Weights of a small transformer language model.
Architecture: RMSNorm before each block, rotary positions, no biases in attention or MLP, untied embeddings.
MLP neurons of a small language model. Each row is named by its layer, matrix (gate and up: input weights) and neuron, and shows model dimensions 0-191. Each number is 128 + 32 x the weight over its row's rms, rounded and kept within 0 to 255. Numbers have three digits each. A neuron's up and down rows have the sign that makes its largest values positive.
After each neuron's rows, "fires on" lists the tokens most often at its 100 highest values on Wikipedia text that the model never trained on. A number after a token or word is its count.

L3.gate292:166106118108087075155156171149167131120204117096114174102055089133124167193156136108141148116129082176126118108083097110100125160134134158093092080142105146163189121094086101160145150089172161171142096114131123090140084122133146167140109148125083115093075131184105117134107108129128126074082108122130148082113180097095098255195111085124109107143110085114115148129133140076142150150159115173125145174148137159125117083094032159076099124114080134130189143141163140082139157097117102108152090186128093086116122139065112163152147160114149187114130102130105158120132144122152138142
L3.up292:173089165118154071159137193137142103104134129088123135134098093060057129166116126140124113120120173130130115152091102116139086127124154188050094112113098182101158128134124155124071139071165140161097094146176095126160067147096124121156144030162098094083044149160177125087158078118110086098088089147123120122156127165141149149207083094088083116099157093163107179104048157126106124085100121163125081079178122158139098064090130086138123124081116138154138138164184134111092113139132116123152135112091119140115129134121116160085123103084118119134120101124177129157094125130191126105
fires on: "en" 33, "arg" 10, "ts " 7, "public " 5, "able " 4, "' " 4

L5.gate193:140098105176094100171157195178131125111100081163167142109103137121139112035165120084101154064151180088193132140127132154083178112133097035154135114136113107123158144151096124105195164143153127155089137128144117145124097073131083137193093091115128173127111119104146143121114176064111130140119139123122057086131150096138188127150061131099108114125070116164084096140130229074142110120073149151150148169140168160089104120119115177144096135145123177059140106147146116115105119163149092164145149166086094121118123093103137181120137176166134172119146110135107137105123116092082095155
L5.up193:160124114139159071079107158086176119087166187119104121096150138103067167136077136131146161144133075105115122170199140163116111134119183090159128088163114103101167148125086089109125137168165123167196126117124132115134143148188186166134104085128145081115165215123136148065137125078137172128106080137145119147168149135138115169100091122065133128113141104112063158101186141119122136086104100218107140110148120145109068132119127117138149100121125144142068110188126158147198160092148080088135097200148144104114169067148108161136116123111148158158153171171113143105093163111095154074
fires on: "born " 25, "Early " 10, "amed " 7, "\n\n" 6, ": " 6

L5.gate215:050070123123074156096180182162152158163115072133153164165064130140155125152150137097109135073122116132181158148166133133101158255134197179095108110090074119149154126155158154129169155095089151129115184089125131111129118114169154110152130147134122115141124136140118117124111138072144121144129120125095097071137139100097147100142093122123123106170118160131046156131122142141173087121141083116174103118129083153123086146096101175148114100064114114163098133093167079161103128149155130116133133159038123102163114178087124140180109123117215127077120093092184108156159120110137085164
L5.up215:076118101072123147198125126120164158149110136145109168148104175099125130154130148142148117133142124134152176059165140091084141108147154137115176132083130180140153112185167125125182118139123111150117104156099140149103132096074066170116050132094126137175147114124168047115123172175171090153129058141118085117148097100100080160118040103200144149134101164164078107084129128082128108122136090130126157138096103166050108088196116140070120106082125162095125133119110095100157093085120169116146123120103137117154036150149144149161102107159125150115171132107105186151160139079080132138
fires on: "km" 17, "^{" 16, "m " 14, "201" 8, "km " 6, "mi " 5

L3.gate40:143070133115132125121099154099084089102138071048118116111100170188188147068149095077104074093145144146147112112149190182075144114148083073151105138115092133157134205149117174069152097179078158119151126069098159161197131131090146128128187146124110080096084132097138126148088140118142144117136146128135134086130101104149095144121083101156142163127137042072109149121107121061161121164110132171126073161092150150114161166090127177113104112138161077138151141119165151150154122157164142127157100134174161142169127095157098171171135174136128123210119143116112090128169133070122094130
L3.up40:103183129103140123179130123137142091180141129084155121161079133082082141076106123145123132113098159118117105104149148142090134175098123155133110138108187164071108130156106139111117117116135123052105123089156146108137036140135076106044184108140094113067130125050154134083121176142123120155088144101158136110099105135103128133126083074132144171137109115173139102137064127130122116159136145122138115139159114089109103177182134129136122173128123097086108131169061171139192114139144221158128173132088088142125114093150095106163151143099118123189051076204175146146142142165144142052
fires on: "cl" 35, "st" 13, "est" 10, "ord" 7, "resid" 7

L5.gate84:092114110133118069146178100159143152068080104096122106142126106151108102148119190080137134128117199056146093089133103198174118125158144097095133154043126126089089147131142144084117171074115137100121111140101132109130207169165105182160140141173156127105061126095080154142101164143123120144114119101141102093110073098118140156142131139075141129154136164149107122137087097114128109158201149116154189105072112155125144143109160198094119125119124077084124158093110118100139066127131076065188150129114117188172142074088129163083116148124087090088156109106047133131110156130162133140
L5.up84:094140142142123129138114145139163137175047156142173103051098158161105168123115102128126105128145159120104079067125108127098191122128199144114102119150110046129094090097117110162096106112096100149132157110152151109176140135189232133146110118137116134107098144152079132064114115140070136149149207136101106109126169143135124119095129145185168103148123101119125066132085184153108173095101148140111146082138107119164116154147108118122104112076061174055098095147142148101113132108090091120168109095075120096116135109074146183128156132178178133096079065107182101175158142141134162139
fires on: "r" 32, "bor" 8, "and" 6, "ore " 5

L5.gate377:113116218174103137101073144136187188159091054155034160118136130136109144108156125143157107101126119095115130144155118152133115112059174097114121050147097153129100096078118149128179135064101136162120187161153104087164124162134185096074095123150102132193073151141115125146087118104118088132151071129150141164131140132145120107168117152096129150174110153135096080104115083162154190164171049137136146166140088119131126136178092127100114148072113153136115107153150146102145130192126130058147119164165074136109097101103147087093133200153111152130093120118128099136093076139124090141
L5.up377:110108105111037116100121099156152123156107121141144160120174144090118034113148152115125114174070095145102136186079127125107082144076118128107088144104149125158130138087165136129117089136188136170153196096143179138153057098192122087097147154128081124132129191129107113124124068158102160144114147192116121119142118173146101127141231161119143098135139154139102172107111093149108157114115148126154095160136115130148095117123118118162075118138160161113094093157128090121169106087107141117104161183165131057124095178137103093201120082153109146162104104087098141122213062137134119185
fires on: "li" 25, "ac" 16, "dep" 13, "sci" 10, "foc" 7, "ref" 6

L3.gate223:136092161173091195132104100116163119107122165146097091093110114105157161099143089187088139093083104128176090114094194162133152096111114093100123142077149197146166149102113095089123199119151149109137115104160153141206101178161145136172057151087080104124118144110127080091081084190174150123105141209116162151154124110103132131103149151183138095132115094110146129188078147182133126119125165158120139128164093121170090105168144100134085168124217139134156151137088104093176095126146111105125106099081132095126117108109090178159108172080112118108133176142123132146152087089199133125
L3.up223:116153164119135125132159066095128173148099202136045094101162133101099154126102194242080163125143120184086163126135158081136113131121159149099115195121105147108081136071176164088126172148092165134134185151157139153145164159151111140163103161181112152178163118145141142183094126086125125150138146107091137107155123155140177171100139119104127140119123096114120117146125100114148193089137082041123142180107097148136169090148104123105084212160115128146146129147101086128127114078133080094113153160109188089114101139164108134060113111145162165101093100116135079119124111090106164128
fires on: "ac" 22, "fl" 11, "fer" 10, "al" 8, "i" 6, "p" 4

L5.gate345:115171143187063117166121112159121129069190092134140172160115150143059117123140075122123039117080133109092168146157118137094165171116112154166160117115099130165087133095099072123151143141148166120120104090162158081144123089099182077160130082114106100149165128152089136181148159073058143133096118101123139133127105120065139206073158107137134116157102180087126163142122141116131143106121107152060100096087125128202083146099145206144135164077116104144125105145152098132091092113121129102138124101126141149113205105124149142113069161153146175121085099142064086092099147103120132181
L5.up345:051115126131050179160130093149157119143198086171191136107114151164096141204110132073148151116140144131122194114119141171160116162063123092167117140135116123187120110116147095086101101146161118131089068175131108156156113129087195149170067152104121158119120132067082110121161149131072177089148119122123142160052142127099167142135121109162132160110125129108187127077125105120110050132104123092077142182130151143089142114133126166094115156110177116154087141159075131138146161121120143153147079083215165122086159123170121085144108117103072170139117139156148142095145183112102132118
fires on: "er" 20, "er " 20, "ist " 11, "man " 5, "member " 5

L5.gate271:100089134131141159105020075133099111137181060081128098175099123127177123136149057095118107134117021106083198077065129138104173083119127149126130083102148155102141137083118098128181101130180139072128165159119098129132146126146092151152097151118120129130114163115186116129114164141143140153158141149127144122121114049081147184111173085079124134137099170144114131102166076085144136099176125068178147088125126104150124140130083110142133196126110136152108110093156110135141092147094101163081100134137131107099139187138142148136105121136115098139071173077089110165172140097181090100
L5.up271:139117137157130119133095112108136133096154061118099095021124107159089175144122113145116144077111078149071147110096166129118141110138126159123164168149161168122077129122073118085128113134185131109132144188169120146124113091186128124125198184158092183167125091151179164135146059108142129139116098087155059126128152084113133182145110083124148133108124156158154144116161138124126126135110152092073077131108118137133125115127120154167091205179143171098131105125149121104099160147163166191068160133088077139074118184180095106156103135131134061157081176120185143157129065125111107071
fires on: "av" 11, "g" 11, "sh" 10, "tiv" 7, "sch" 6, "- " 6